Part of a small language model's weights: learned positions, capped logits.
MLP neurons of a small language model. Each row is named by its layer, matrix (down: output weights) and neuron, and shows model dimensions 304-399. Each number is 200 + 40 x the weight over its row's rms, rounded and kept within 0 to 999.
Before each neuron's rows, "raises" lists the tokens whose logits its output raises most directly, leaving later layers aside.

raises: "ibilities", "ign", "mit", "hip", "mb"
L2.down418,173,169,214,210,238,196,113,211,194,167,187,174,191,276,238,231,185,156,219,238,176,223,111,265,166,201,195,220,187,189,258,192,183,164,185,204,160,236,239,229,233,227,163,152,276,190,209,160,199,171,188,250,180,229,193,236,183,141,157,239,195,229,181,187,210,220,180,165,196,197,210,228,205,216,185,101,272,217,188,192,173,208,243,195,177,154,175,205,251,180,254,297,149,278,159,264

raises: "oria", "ories", "ese", "rawn", "- Genus"
L2.down262,179,219,194,245,229,184,206,201,196,234,143,227,225,255,159,208,238,196,261,337,137,147,191,151,186,209,239,190,169,142,174,198,284,201,200,201,215,189,279,147,190,174,244,224,225,97,165,172,158,190,150,160,187,140,182,195,241,250,247,168,208,211,195,210,227,240,153,172,179,200,240,208,198,186,236,208,156,124,190,183,204,149,251,160,153,246,221,149,139,231,232,164,254,245,252,215

raises: " were", "hip", " such as", " are", "ide"
L2.down108,116,279,218,175,234,203,131,230,179,182,213,245,184,200,236,217,194,232,191,220,204,180,138,236,195,239,192,146,156,172,254,270,213,223,232,141,209,190,157,196,221,128,173,223,168,218,226,195,261,191,229,327,146,189,232,287,236,203,246,190,236,195,228,84,221,202,211,214,174,222,210,172,217,194,200,163,242,234,201,254,190,188,184,286,209,220,182,250,193,203,186,141,170,194,145,148

raises: "ür", " Friedrich", " von", " Berlin", " Wilhelm"
L6.down1265,144,219,161,200,229,178,216,320,148,169,153,158,219,250,229,267,262,269,258,216,216,183,193,211,117,276,211,189,221,168,145,249,234,133,227,256,156,200,202,110,244,256,241,217,157,238,197,183,153,177,225,191,172,214,218,269,218,187,223,233,217,223,220,168,174,149,198,166,212,113,252,214,185,186,139,228,85,207,222,215,210,159,235,115,232,236,128,191,263,240,212,151,199,159,177,266

raises: "e | ", " | ", "en | ", "i | ", "es | "
L2.down1412,225,274,188,220,188,169,120,216,230,234,149,239,271,148,192,195,179,176,240,190,149,264,228,230,154,158,212,190,210,211,107,244,163,191,186,231,147,211,241,253,204,181,212,180,295,240,136,284,151,224,164,138,242,228,196,99,113,192,240,225,175,233,245,251,131,312,206,231,167,277,131,185,149,214,171,159,224,209,204,209,205,183,187,213,161,175,213,243,215,178,124,156,184,152,210,176

raises: "i's", "a's", "ia's", "y's", "put"
L2.down1577,242,209,198,134,164,151,185,134,193,208,147,154,167,158,196,225,165,232,246,215,197,229,266,205,150,258,160,123,243,257,163,216,167,231,214,183,190,233,116,229,236,126,207,244,271,190,208,193,138,260,148,245,127,159,200,185,176,250,181,141,175,230,153,203,218,202,190,185,182,270,192,184,216,152,187,175,126,285,182,227,164,184,211,267,173,169,207,245,158,196,174,244,198,217,229,191

raises: "ition", "ict", "itions", "ert", "ered"
L2.down1284,251,187,180,170,199,132,190,244,241,194,158,200,206,169,225,152,218,212,218,227,144,189,138,223,196,206,237,193,196,216,273,183,236,249,209,184,185,150,230,159,168,164,95,218,190,146,231,217,185,196,148,165,219,244,249,206,232,164,241,254,196,244,176,189,211,268,188,189,247,161,181,258,172,228,160,223,218,253,183,170,180,166,233,214,149,221,179,201,278,192,167,207,228,223,157,263

raises: "ership", "ality", "er |", "ening", "er"
L2.down738,165,156,201,146,94,217,189,177,176,223,193,228,130,240,172,172,171,229,221,210,229,187,197,272,180,44,166,235,137,162,197,235,265,232,149,196,276,184,152,163,174,174,162,121,237,283,137,232,244,196,147,138,215,258,164,129,228,137,181,104,150,250,215,178,231,229,233,218,216,169,253,250,222,167,202,196,114,247,156,156,253,213,265,226,190,190,203,187,172,164,204,178,229,183,244,186

raises: "ut", "way", "ud", "tt", "utom"
L2.down1977,167,201,233,260,163,266,194,251,203,173,231,211,321,164,206,221,199,149,201,112,212,198,224,318,163,164,197,199,210,200,188,204,191,169,133,234,242,150,179,167,218,192,117,184,191,253,175,228,238,218,230,177,220,205,199,213,231,173,216,206,203,205,218,142,157,194,165,251,175,225,237,205,162,118,240,122,273,156,206,192,138,192,159,250,199,260,164,157,202,240,173,194,176,194,177,258

raises: "it.", "|", "| ", "wh", "o."
L6.down42,228,205,202,179,175,151,159,243,227,197,245,262,263,234,177,209,198,239,222,171,135,211,230,172,153,198,218,196,243,187,148,173,168,155,257,161,141,150,222,184,193,176,191,107,214,158,203,187,164,163,232,216,198,214,237,221,115,183,166,290,190,227,227,206,206,292,234,242,173,233,197,198,187,175,286,221,174,208,224,248,158,212,229,202,161,160,216,163,200,212,258,209,178,201,172,163

raises: "ful", "ership", "fully", "ched", "ers'"
L2.down330,267,183,144,141,211,215,169,243,270,122,203,197,231,234,201,214,199,221,191,224,220,236,251,192,160,163,169,212,258,265,169,235,176,222,225,227,174,111,186,177,143,193,199,250,209,142,232,299,202,195,152,128,163,220,184,191,242,182,228,202,171,245,204,217,232,215,188,211,184,187,223,230,184,150,198,214,217,259,207,211,162,223,140,219,166,175,248,137,143,179,106,133,264,198,235,188

raises: "| ", "), and", "ome", ") and", "ed for"
L2.down547,228,176,165,185,185,157,197,238,243,182,186,230,165,223,226,203,192,207,229,172,152,194,234,201,223,215,268,224,118,210,209,146,143,162,191,219,201,188,198,180,193,182,149,205,186,199,147,193,233,244,192,213,258,148,179,197,218,227,224,227,177,108,247,198,266,184,177,159,256,253,208,189,155,204,164,200,177,186,204,239,180,173,234,231,143,205,136,179,205,227,150,255,283,207,195,235

raises: "s and ", "s, and ", "s ===", "eries", "s'"
L6.down807,149,187,183,199,198,279,178,206,180,237,216,117,195,179,227,194,264,234,213,126,193,298,132,173,194,192,112,234,220,193,174,165,187,248,196,258,212,121,246,208,152,178,179,103,196,191,140,174,163,185,222,176,257,236,202,166,193,160,171,253,219,197,150,214,213,256,171,205,165,171,277,215,229,167,219,221,237,241,184,157,186,179,204,175,151,224,246,168,244,204,172,228,178,169,271,225

raises: "s", "i", "a", "r", "an"
L2.down910,239,252,260,265,236,216,226,118,268,225,210,225,210,192,274,180,259,199,199,255,245,225,237,268,208,154,244,161,217,176,255,183,275,189,169,208,187,246,221,125,189,290,201,206,156,199,191,142,164,227,197,160,218,204,187,207,203,236,205,182,152,293,256,228,177,216,131,173,208,200,228,150,126,211,232,159,169,297,184,215,230,236,168,166,147,213,93,196,255,201,205,220,187,193,230,215

raises: "ev", "em", "iv", "ov", "ew"
L6.down1668,224,205,180,229,181,208,244,234,150,272,259,204,220,149,210,266,228,133,246,205,156,208,238,108,261,243,146,207,185,188,216,176,264,182,192,162,184,193,240,151,176,242,167,167,220,219,177,208,120,201,205,202,284,233,155,141,156,285,198,230,183,192,193,234,206,156,240,183,164,155,183,194,241,186,172,213,229,185,237,225,181,198,188,157,184,244,214,246,224,168,198,249,196,220,229,217

raises: " of the", " of its", " of the ", " of ", " of an"
L6.down224,161,171,200,170,258,214,226,181,241,146,244,194,237,192,267,188,217,209,236,160,209,206,193,233,251,174,205,152,170,240,182,233,214,180,249,204,239,245,236,182,171,201,261,187,192,212,221,222,231,223,232,215,184,145,191,255,201,241,149,143,178,302,185,168,203,212,205,222,234,248,206,186,150,130,191,295,204,222,165,195,205,233,198,190,222,99,247,206,193,193,180,88,170,234,171,245

raises: " £", " South Wales", " Scottish", " Parliament", ", Scotland"
L2.down1004,205,206,233,184,195,182,238,217,170,168,230,157,231,201,216,201,173,210,161,220,124,137,270,149,69,242,312,199,183,171,184,195,194,234,126,171,153,176,213,194,200,228,156,208,186,146,280,239,172,174,170,235,275,202,143,177,215,220,167,150,246,165,164,164,170,158,201,117,193,128,209,217,268,227,193,101,212,190,221,219,243,287,193,172,239,258,282,134,147,164,189,115,280,183,175,205